Weights of a small transformer language model: 13 layers.
MLP neurons of a small language model. Each row is named by its layer, matrix (gate and up: input weights) and neuron, and shows model dimensions 32-95. Each number is 128 + 24 x the weight over its row's rms, rounded and kept within 0 to 255. A neuron's up and down rows have the sign that makes its largest values positive.
A block is one neuron, or neurons of one layer that tend to fire together. After each block is what it responds to, as a language model described it from the Wikipedia text at the highest values.

L3.gate125 [129 126 121 125 124 131 139  95 105 111 112 122 139 121 109 159 125  92 105 112 155 130 115 107 114 112 140 124  90 122 181 128 167 149 121  73 146 128  82 124 127 175 141  92 132  90  76 110 112 134 122 149 142 141 120 124 152 141 140 103 101 136 131 139]
L3.up125 [126 113 134  49 103 136 141 109 138 141 134 146 164 123 177 118 125  99  82 120 128 142 151  83 154 134 119 132 138 119 109  93 163 130 177 107 148  84 165 119 125 133 145 140 182 135 130  86 123 145 158 136 131 121 154 116 134 124 111  99 127 126 220 123]
L3.gate182 [101 106  61 116 100 120 202 141  99 144 126 115 121  68 104 173 130  95 166 118 135 148 160  87 158 116 111 126 142 144 169 167 170 154 136 136 112 139 113 151 154 171 110 102 129 117 105 134 141 114 136 146 132 119 161 130 149 109 147 130 118 141 147 131]
L3.up182 [ 95 118 115 118 168 139 141 127 123  99 128  93 115 130 106 162 144 125 139 149 164 133 151  89  64 128 143 105 162 140 166 102 126 137 115 107 184  95 108  97 134 135 141 127 147  91 128  82 109 157 133 106 134 121 129 110 108 140 108 127 102 109 124 113]
L3.gate241 [110 121 121 137 141 135 121 120 129 101 108 138 150  99 135 116 151 107 145  76 106 117 157  81 151 110 131 140 111 116 136 125 146  82  87 175 105 136 144 134 117 135 139 126 171 153 122 153 136 147 108 104 132 148 149 129 137  99 160 111 161 143 148 126]
L3.up241 [113 164 132 166  99 159 109 119 134 128 117 112 147 131 185 140 135 133 145 128 124 144 156 122 127 127 137 140 131  90 174 168 145 171  88 109  92 150 130 132 140 144 116 152 123  99 143 178 157 147 123 117 106 142 112 183 156 163 127 151 120 126 171 115]
L3.gate266 [124 144 132  74 136 151 156 137 127 132 126 118 127 138  96 169 121  86  94 140 137  94 119 106 154  91 130 127 128 137 148 115 126  87 118 136 140 177  93 105 130 138  98 117 144  89 133 147  98 100 130 105 111 115  97 160 159 118  99 120 110 146 119 113]
L3.up266 [125 153 172 129 129 118  91  94 157 111 119 138 144 101 104 113 164 130 128 124 156 103 133  77 123 136 138 153 112  53 159 137 127 136 109  85 142  95 102 123 130 161  92  93 121 131 113 116 127 173 169 126 168 168 109  78 143  60 104 119 126 142 153 140]
Description: Year century prefixes

L7.gate536 [118  96  92 152 166 110 131 114 145 131 101  91 180 101 145 130 152 106 180 126  96 100 116  85 131 157 104 123 126  94 127 157 187 138 118 139 156 116 146 157 102 190  93 173 118 123 123 162 105 116 134 127 101 111  97 164 110  83 140 127  94 113 140 124]
L7.up536 [ 43 141 146 125 146 113 129 126 110 105 100 139 172 169  78 130 105 131 123 127 126 132 145 122 140 132 104 116 110  89 106 110 150 148 147 132  79 105 106 129 126 141  93 149  78 106 127 134 104 123 165 165 135 123 113 148  93 134 145 141  79 110 140 144]
Description: Mid-word fragments, split years

L8.gate259 [ 96 143 107 134 122 136 108 140 135  85 159 122 155  98 158 160 122 106 145 165 119 149 108 124 112 122 101 131 152 137 168 115 103 125 121 126 151  85 125 154 134 145 152  96  95 135 114 139  96 141 139 110 100 138 160 126 118 144 136  67 113 151 125 144]
L8.up259 [150 123  99 139 138 179 148 120 158 143 141 145 149 147 143 107 112 130 133 108 130 128 127 107 145 132 135 138 133 141 141 118 114 128 137  86  92 144 156 131 114 122 120 125 136 105 182 137  93 136 128 175 141  75 131 113 124 146 139 151 129 106 123 155]
L8.gate299 [130  89 110  90 155 130 156 155  97 101 158 131 136  93 113 147  94 142 104 112 131 139 156 116 138  93 157 103 140 136 122 153 127  96 150 172 138 152 132 148  83 193 155 114  93 177 113  85  94 121  98 142 115 124 129 163 155 110 162 162 122 128 131 168]
L8.up299 [122 161  70 107  93 158  97 125  93 112 158 136 154 126 120 122 127 188 101 116  85 150  94  87 136 143 149 128  70 150 134 111  87 151 159 105 167 159 147 140 167 135 140 157 135  90 124 102 123 110 114  66 128 154 144  73 120 154 137 107 114 147 115 108]
L8.gate315 [167 110 147 110 146 157 103 101 168 118 106 139 115 110 116 182 148 149 149 127 192 148 125  94 117 115 108 127  68 141 134 139 151  91  64 124 104 109 125 120  92  96 110 128 114 165 131 125 100 167 129 119 133 147 185 150 131 144 142 140 156 134 119  97]
L8.up315 [126 153 115 150 155 170 123 117 130 116 120 124 114 159 168 153 158 164 153 122 167 112 138  65 100 175 120 139 126 154 111  99 114  39 124 148 100 122 102 122  92 100  81 120 123 160 134 132  91 120 138 102 118  78 136 132 126  76 110 150 134 159 120 145]
L8.gate560 [ 97 118 115  91 139 151 106 119  92 134 134  99 114 122 134 149 135 177 172 163 123 142 134 110 127 139  84 137  74 140  80 137 138  82 112 100 127 171 134 134 137 163 123 115 132  93 124 177 134 158 109 110 145  94 147 126 114  93  92 118 119 118 124 147]
L8.up560 [145 136 129  94 142 130 145 158 118 113 130 121  84 137 143 136 159 128  88 139 167 154 152 106 112 146 129 130  99 114 113  95 146  72 121 140  76 151 121 111 127 165 146  96  65 115 126 142 133 155 166 116  82 127 135 117 119 131 100 174 131 103 121 167]
Description: Year-start position

L3.gate251 [131 128 131 136 156 133 152 161 127 102  83  85 104 136 147 146 118 155 145 156 153 114 105 155 137  99  71 129 124 139 145 103  61 135 196 115 215 120 168 158 122 143 116  79 141 120 123 124 157 129 153 149 125 102 131 160 161 163 130 118 117 189 119 133]
L3.up251 [131  87 163 179 124 174 145  86 119 158 110 147 145 157 191 127 144 158 111 113 139 153 137 137 148 180 136 111  93 109 133 143 133 102  80 140 128 105 145 145 120 131 108 165 121 158 141 155 114 136 106 127 146 107  91  74 142 117  92 136 131 124 105 139]
L3.gate263 [100 130 149 129 178 137 148  99 103  78 121  96 103 137 146 156 104 140 112 164 108 114  73 117 170 116 136 126 103 152 143 130 104 109 103  82 155 102 129  63 151 165 127 117 125 106 150 151 117 111 143 135 129 114  88 136 129 104 133 119 127 132 122  92]
L3.up263 [128 170  94 169  78 137 133 154  98 131 121 125 104  97 167 105 117 131 139 121 169 172 135 165  70 141 174 114 117 171 131 158 137 126 154 124 119 142 165 126 158 107 127 126 113 146 132 120  98 114 139 143 165 116 131 132 107 147 139 143 113 124 126 130]
L3.gate451 [143 153 114 128 143 150 133 123 107 115  85 195  97 157 139 145 138 134 109 154 102  91 173  99 153 119 122 137  91 176 111  94 113 146 113 111 162 164 152 175 156  72  88 110 122 142 151 128 122 131 135 141 120  95 106 138  73  97 105 152 127 108  98 126]
L3.up451 [112 116 113 114 111 144 132 113 133 121 116 141 120 141  79  89 104 137  98 136 137 131 119 115 116 140 113 125 125 121 141 100 174 167 146 134 138 164 122 157  84 150 134 120  71 136 116 136 106  79 127 101 121 179 119 160 131 119  92 147  75 101 145 119]
L3.gate480 [143 107 154 148 101 146 146  84 133 132  78 115 128 115 125 132 161 144  90 104 137 128 127 130 138  93 118 133 105 129 111  88 134 132 129 122 134 113 162 140 144 114 146 126 208 109 136 172 106 100 149  94 149 113 133 160 123 119 104 106 136 124 198  86]
L3.up480 [136 149 124 164 102 112 129 117  69 117 106 133 113 162 181 100 146 110 172 134 117 103 125  99  83  97 129 114 121 145 132 163 137 102 169 131 130 132 157 138 168 118 147 157 101 106 114 108 133 149 102  98 123  89 116 141 134 128 138  80  82 131 185 120]
Description: Agent-noun suffix completions

L8.gate2 [130 139 116 141 149 131  98 102 123  90  88 106 109  93 140 194 108 117 110  92 130 142 113 132 128 130 125 101 126 167 111 156 110  95  98 151 173  64 127 145 121 112 150 120 158 146 152 182  92 137 122 116 112 131 112 140  78  84 102 136  98  68 114  92]
L8.up2 [147 139  93 117 136 149 164 129 107 128 116 119 114 158 166 107 163 130 141 163 139 140 119 153 128 127 113  75 162 131 125 119 131 172  99 103 127 138 151 149 120 109 130 134 198 154 179 132 178 104  97 104 151 135  91 116 117 113 115 145 107 121 132 150]
L8.gate365 [136 108 153 101 143 111 123 114  73 142  42 100 110 118 138 148 133 112 139 108 161 103 103 121 121 140 125 132 139 169 113 129 114  92 100 133 150 129 146 154 139  77 111 135 152 148 122 124 115 104  93  95 118 142 113 117 127 114 146 112 105 116 144 116]
L8.up365 [103 143 157 160 102 126 114 128 140 125 132  96  95  87 133 104 129 161 164  92 110 152  91 149 151 121 114 153 118 154 118 119 159 114  83 139 187 118 142 162 106 112 139 101 167 107 129 154 155 122 128 116 135 122 148 101 143  93  91 128  97 148 178  99]
L8.gate382 [145 119 105 124 168 105 120  77  82 113  56 143  86 118 106 169 141 144 123  88 108 113 121 159 148 146  89 113  90 153 149 148 129  80  91  94 103 124 104 167 125  99 103 108 123 136 107 130 128 103 103  88 127 155 132 131 109 127  92 147 164 103 128 119]
L8.up382 [131 112 170 118 130 139 134 137 148  83 126 158  89 159 119 146 143 141 121  85 113 137  77 130 136 157 119 121 138 108 146 105  77 122 109 127 152 140 137 134 133 124 127 106 120 118 118 163 113  94 129 137 133 181 150  92 121 105 133 105 129 108 114 110]
L8.gate482 [ 94 155 114 124 106 129 122 113  67 151  61 132 100 181 113 169  96 150 121 117  97 156 151  92 157 148 134 117 137 180 138 138 130  78 142 115 155  99 161 129 119 110  97 129 148 136 148 137 120 193 144 140 157 117 145 104 155 112 125 121 130 121 149 129]
L8.up482 [133 142 129 147 168 131 101 132 102 107 126 142 131 108  88 151 148 115 106 125 153 152 131 137 165 110 134  71 155 120 126 122 111 129 149 160 128 112 179 170 111 119 183  84 142 122 146 132 138 101 163 110 165 136 146 125 152 150  67 149 146 124 126  93]
Description: Plural noun endings

L7.gate167 [142 125 110 129 157 180 144  69 124 110  86 148 109 114 102 177  99 118  92 130 179 119 178 138 189 118  94 115 123 135 176 133 135  93 143 135 105 118 184 143 171  88 117 154 172 111 119 159 107 120 115 138 170 115 127  93 138  40 105 156 127 120 144  93]
L7.up167 [103 126 118  96 143 126 152 144  87 137 106 158 107 169  87 135 154 108 116 109  90 136 131 154 119  82 138 126 113 128 136 151 106 123 101 143 152 115 112 132 130 119  79 123 119 137 138 132 159 143  80 139 108 130 119 160  88 114  77 139 149 144 163 152]
Description: Word-final plural -s pieces

L8.gate139 [ 93 148 165 116 109 107 171 121  78 117 152 108  97 133 121 166 121 139 147 131 132 121 102 105 166 128 153 143 137 111 110 137 148 114 152 164 129 107 123 110 135 134 104 159 140 124 135 157 163 116 116  89 147 113 117 125 120 117 129 134 176 144 144 131]
L8.up139 [120 122 143 117 106 150 121 166 124 155 102  78  85  93 132  94 126 127  93  81 126 128 129 123 132 130 139 107 149 139 145  77 131 115  93 127 146 110  93 121 114  96  69 169 137 120 149 133  96 142 119 117 111 104 107 124  80  92 113 137 134 138 164 140]
L8.gate296 [105 143 145 124 131 100 110 138 136 118 105 142  97 126 110 145 116 132 119  95 144 118 145 149 115 119 168 103 106 107 116 151 103 143 126 127 121 137  95 109 127 113 101 141 120 123 106 137 102 112 144 123 170 142 105 122  88  74 171 160 163 168 113 115]
L8.up296 [147 128 126 143 148 104 125 116 121 124 129  78 113 149 143 130 106 124 124 120 125 121 102 139 115 115 120 120 113 128 114 148 158 143 107 102 120 139 135 136 116 172 172 120 110 160 116 151 146 124 155 102 103 125 126 127 116 107  94 130 110 117  89 106]
L8.gate432 [120 141  94 117 123 110  93 113 108 152 115 111 127 208 125 170 147 141 154 144 169 132  99  99 150 144 112 145 126 149 145 151 141 177 108 125 105 171 100 146 167 122 122 155 116 146  95 116 153  81 136 128 170 138 130 142 145  79 160 139 127 121 136 143]
L8.up432 [153 141 119 146 111 122  93  92 132 127 122 144 109 139 101 120 162 140  96 128 123 132 104  95 132 111 128 153 106 111 111 124 147 116 119 112 150 100 107 192 128 114 104 176 115 131 113 169  99 114 174  90 143 147 147 128 183  82 140 131 205  81 109  92]
L8.gate532 [130 120 101 158 106 147 136 128 110 137  97  76 139 126 117 115 105 130 140 112 160  76 139 103  97 165 148 154 131 145 143 131 105  94 134 107 128 110 136 155 152 139  95 120 158 147 127 127 133 141 109 144  84  93 108 101 124 119 151 169 107 118 146 141]
L8.up532 [124 127 120 137  99 132 168 133 122 121 101 116  97 140 113 106 126  80 106 106 135  99 131 111  84 139 109 122 157 138 105 151  72 149 121 118 124 121 144 139  94 126 135 166 141 139 133 105 127 134 139 149 136 121  95  87 147 118 116 167  69 134 171  80]
Description: Deictic there/this/that

L7.gate287 [120 135 136  88 104 129 121 125 127 147 128 130 127 160  97 125 107 115 119 133  99 138 123 200 120 119 135 140 145 120 148 113 139 153 141 141 166 146 156 206 110 138 137 161 108  66 118 110 161  97 118 118 104 110 119 227 156 104 117 141 106 167 131 152]
L7.up287 [159 118 146 161 125  98 182 146 141 132  93  93 140  91 141 128  80 125 130  90 139  75  96 108 135 153 135 180 134 139 151 133 138 131 152 139 114  97 158 126 118 193 154 168 121 141  89 124 122 135 108 112 128 164 103 135 124 127 132 127 107 139 128 156]
Description: Year century prefix

L8.gate19 [120 108  80 125 123 167 102 183 100 102 109 135 140  87 125 124 111 123 105 134 155 142 148 102  94 145 113 137 159 134  93 115  99  97 115 132 142 126 137 118 138 111 115 123 170 111 120 138 123 147 129 139 151 198 143  96 129 128 142 116  96 116 149 157]
L8.up19 [116 133 126 153 137 168 118 166  68 133  78 122 117 110 134 123 156 114 125 111 150 141  94 121 119 156  90 117 132  87 145 151 124 124 121 152 111 109 102 124 151 141 135 124 114 190 140 185 139 123  73 144 136 101 124 129 102 136 145 146  91 100  76 171]
L8.gate30 [113 119 132 119 117 141 114 155 119 144 101  78 142  97 142 119 135 120 128 111 135 158 180 117 116 132 122 148 134  91 122 113 124 138 129 112 129 112 118 147 155 106  98 130 113  67 143 147 173 137 125 120  90 150 123 123 179 101 104  91 134 111 157 177]
L8.up30 [136 120 122 158 167 162 122 131 162 126 116 189 132 116 118 142 152 117 123 138 145 148 102 134 145 144 159 135 153  71 128 140 139  84 132 123 117 131 134 132 148 148 165 111 117 142 149 101 106 109 114 147 175 108 119 112 131 143 127 200 157 169  93 179]
L8.gate89 [113 125 111  94 160 124 151 133 109 155 116 129 131 104 105 129 172 129 177 111 153 171 149 144 143 117 111 154 145 110 110 144 152 128 122 135 105 116 101 136 118 128 134 104 126 142 156 146 138 120 128 115 116 136 141 153 109 111  99 161 111  97 137 161]
L8.up89 [119  98  74 181 145 119 175 127  93 135 107 152 126 164 121 159 138 154 123  71 106 143 113 144 104 139 139 152  93 118 180 134  97  97 125 159 137 124 182 138 141 168 149 130  93 136 136 149 136 129 123  88 122 151 123 166 133  93 131 125 129 127 128 109]
L8.gate413 [143 162  97 112  92 146 130 188 131 141 146 162 144 161 109 126 121 170 112 129 139 134 171 115 156 125  79 130 161 155  82 150 156 108 157 107 142 115 159 129 162 140 140 173 126 103 111 154 178 136 121 159 132 113 131 145 142 151  98 117 100 144 129 188]
L8.up413 [108 135 107 102 124  95 132 104 141 120 130 130 151 139 137 150 115 119 148 160 142 117 191 107 128 135  93 133 162 144 138 157 115 110 172 103 117 118 104 112 120 174 124 148 106 146 137 137 143 122 165 143 144 138  99 136 132 150 102 162 146 130 106 132]
Description: Year century prefix

L3.gate19 [141 132 164 120 160 134 128 167 141 167  71 108 156 129 157 101 159 132  90 104 162 147 102 102  92 130 121 141 106 118 172 143 165 131 129 133 117 123  73 150 143 114 112 101 138 109 141 151 101 113 179 141 169 130 117 123 120 128 149 165 112 119 105 157]
L3.up19 [117 119 128 174 162 139 179 144 125 119 129 136 119 115 172 156 146 138 140 145  87 143 141  99 142 147 182 126 145 111  83 159 137 103 122 163 134 130 143 124 109 130 154 152 129 109 158 122 105 157 122 107 144 101 114 121 120 132 129  98 152  74 142 151]
L3.gate46 [180 113 133 123 134 137 132 154  94 112 112 127 133 124 172 135 118  99 129 120  98 176 123 191 107 112 127 146 153 185 103 125 187 156 126 153 139 150 133 159 118 118 140  83 140 111 142 131 137 139 146 154 107  97 111 139 124 141 122 148 102 132 143 163]
L3.up46 [115 137 165 125 151 115 133  78 162  96 118 128 131 142 115 137 112 100 119 131 118 165 148 142 101 111 106 108 153 130 129 133 113 152 177 131 135 131 122 122  86 101 131 122 146 157  80 118 148 144 135  99 145 106 130 109 113 163  87  81 145 122 136 119]
L3.gate142 [114 160 175 116 113 113 114 114 141 128 146 122  95 108 138 123  94  72 118 151 108 164 124 143 116 143 118 109 122 121 138 120 139 137 159 157 150 125 144 136  88  93 126  99 107 130 123  95  87  86 155  99 138 117 118 124 147 150 133 116 153 144 122 107]
L3.up142 [110 118 162 135 179 150 135 159 100 165 145 126  69 154 177 104 116 151 150 119 137 135 161 150  91 142 105 128 131 142 144 142 114  97 136 154 150 103 130 138 112 117 111 150 154 167 120 142 130 162 166 122 122 103 164 112 123 133 159 115 124 110 109 163]
L3.gate366 [129 150 108 149 133 171 114 153 111 134 135 122 106 116 161 207  85 155 128 132 136 124 132  94  89 137 130 140 154 140 140 118 111 115 168  90 131 162 147 101 105 116  93 150 128 132 114 126  90 153 128  96 140 132 146 127 183 144 126 118 113 148 138  90]
L3.up366 [140 159 136  80 136 102 113 155 104 111 116 155  85 125 112 156  69 100 102 138 122 102 120 139  78 133 146 142 110 141 146 105 169 145 126 135 120 130 143 101 125 137 138 150 143 154  85 132 105  86 137 147 138 124 129 137 135 133 147 164 117 137 116 160]
Description: Second piece after initial capital

L8.gate1 [ 67 111 117 184 128  85 110 105 135 130 134 143  89 140 108 158 112 113 186 135 133 122 143 137 137  97  99 133 141 120 127  95 185 138 125 101 122  71  96 198 175  92 101 126 119 108 137 131 138 125 114 113 124 166 169 175 126 122 134 111 119 105 121 161]
L8.up1 [148 150  98 153  97 118 160 134 100 133 117 167  93 169 131 122 112 149 145 135 136 134 115 135 129 129 119 108 136 146  94 113 164 154 162 110 171 130 133 130 132 110 104  97  86 107  93  74 153  94 165  98 106 134 120 128 161 128 101 116 167 111 131 155]
L8.gate153 [112 110  92 143 125 113 145 121 113 101  96 112 116 118 113 138 125  85 158 162 122 161 123 137 122 109 105 151 162 166 126 103 171 164 129 105 135 121 114 141 152 117 121 131  78 137 137 152 182 146 138 140  95 141 110 142 139 115  96  92 101 107 134  91]
L8.up153 [143 132 135 125 141 112 166 149  93 132 136 134 105 125 123 195 106 142 136 124 117 132 142 147  93 133 155 116 126 128  91 150 153 144 105 161 168 125 164 131 112 108 134 116 137 105 105 161 153 125 150 159 101 162 120 104 143 104 113 164 140  62 106 104]
L8.gate375 [131 172  73 108 130 107 110 140  86 142 146 150 127 151 113  85 127 126 102 144 149 173 169 136 107  92  63 132  67 102 122 140  99 148 174 128 149 133 129 150 110 126  92 140  90 133 106 118 171 168 113 127  91 129 158 173 127 134  93 106 145  93 111 138]
L8.up375 [132 102 119 146 162  64 112  96 134 127  91 149 111 107 114 128 130 111 141 121 134  96 196 161 106 129 118 143 142 117 103 138 169 117  96 128 123 186 115 106 106 140 142 119 143 112 133 152 103  89 157 123  91 148 147 124 139 150  81 136 157 162 162 161]
L8.gate480 [110 114  97 120 103 146 135  94 130 103  99  91  97 105 119 149 121 140 159 114 111 147 171 136 129 104 135 125 130 121 114 136 127 120 125 136 122 145 134 143 115 136 127 108 134 167 135 143 112 142 131 113 109 106 142  97 135 113 127 114 150  70  95 112]
L8.up480 [129 121 112 126 117 117 106 118 106  68 132 151 106 138 111 156 144 126 141 100 113 172 186 166 107 135 135 103 154 120 114 159 127 123 125 167 142 163 136 118  87 149 152 103 116 154 135 104 131 113 147 135 124 135 114 111 125 128 146 130 103 113 109 125]
Description: Table cell separators

L3.gate115 [ 97 122 145 166 110 121 139 137 144 123 141 108 169 124 144 144 140 129 119 157  76 157 129  93 120  91 140 126  68 105 159 161 105 120 116 139 119 136 136 127 165 141 152 181 144 121 117 155 140 153 148  90 152 175 146 141 133 118  89 126 153 172 138  88]
L3.up115 [131 115 194 137 127 118 100 103 160 108 145  91 100 142 110 141 114 162 122 176 130 130 120 141  98 112 173 148 117 123 124  90 100 145 155 114 164 133 162 104 154 131 140 152 168 111 129 112  85 160 109 153 124  88 120 148 100  92 157 115 141 147 103 150]
L3.gate138 [121 127 110 114 133 101 102 110 143 132 111 104  96 153 143 117 126  93 117 175 148 130 147  81 166  96  92 115 111  89 115 159 113 159 138  90 172 120  66 147 131 106 101  93 127 141 170  98 126 130 116 120 121  86 157 126  91 129 120 181 155 192 163 102]
L3.up138 [141 135  92 133 167 119 119 146 112 112  89 180 173 109 157 156 106 175 119 125 157 145 102 111 116 145 130 113 119 145 180 130 134 103 122 127 135 101 125 102 141 124 114 124 128 134 128 131  82 148 109  98 146 151 140 148 109 143 105 108 142 163 168 131]
L3.gate149 [129  75 114 109 152  94 125 107 159 108 151 152  93 110 114 157 110 142 110 126  46 132 138 148 175 150 136  99 113 138  95 152 138 111 156 152 145 106 134 141 139 154 134 152 113 142  97 112 115 105 102 148  99 169  96 108 112 126 158 111 127 100 127 102]
L3.up149 [131 126 117 157 106 194 191 140  76 162  85 164 129 132 127  90 134 163 129 101 131 110 155 127 164 101 151 123 103 151 132  79 141 143 121 136 155 115 129 145 139  99 148 154 106 116 165 122  91 134 125 112 151 102 136 158 101  85 122 186  99 108 170 160]
L3.gate361 [154  77 109 100 120 117 141 116 128 137  89 140 102 136 148 106 127 118 110 167 112 138 116 113 132 101 122 126  90 168 123 113 107 162  94  92 145 131 125 154 103 102 154 141 143 121 163 114 137 120 149 140 120 104 142 124 129  62  84 136 129 156 113 111]
L3.up361 [109 128 108 135 104 148 124 139 155 172 107  97 119 134 145 155  91 107 120 133  92 117  74 129 165 138 151 117 139 146 120 107 120 149 108 135 137 138 142 104 117 111 143  88 153 131 150  80 124 151 177 112 117 129 143 130 112 124 116 100 191 117 186 124]
Description: Clause-opening "that"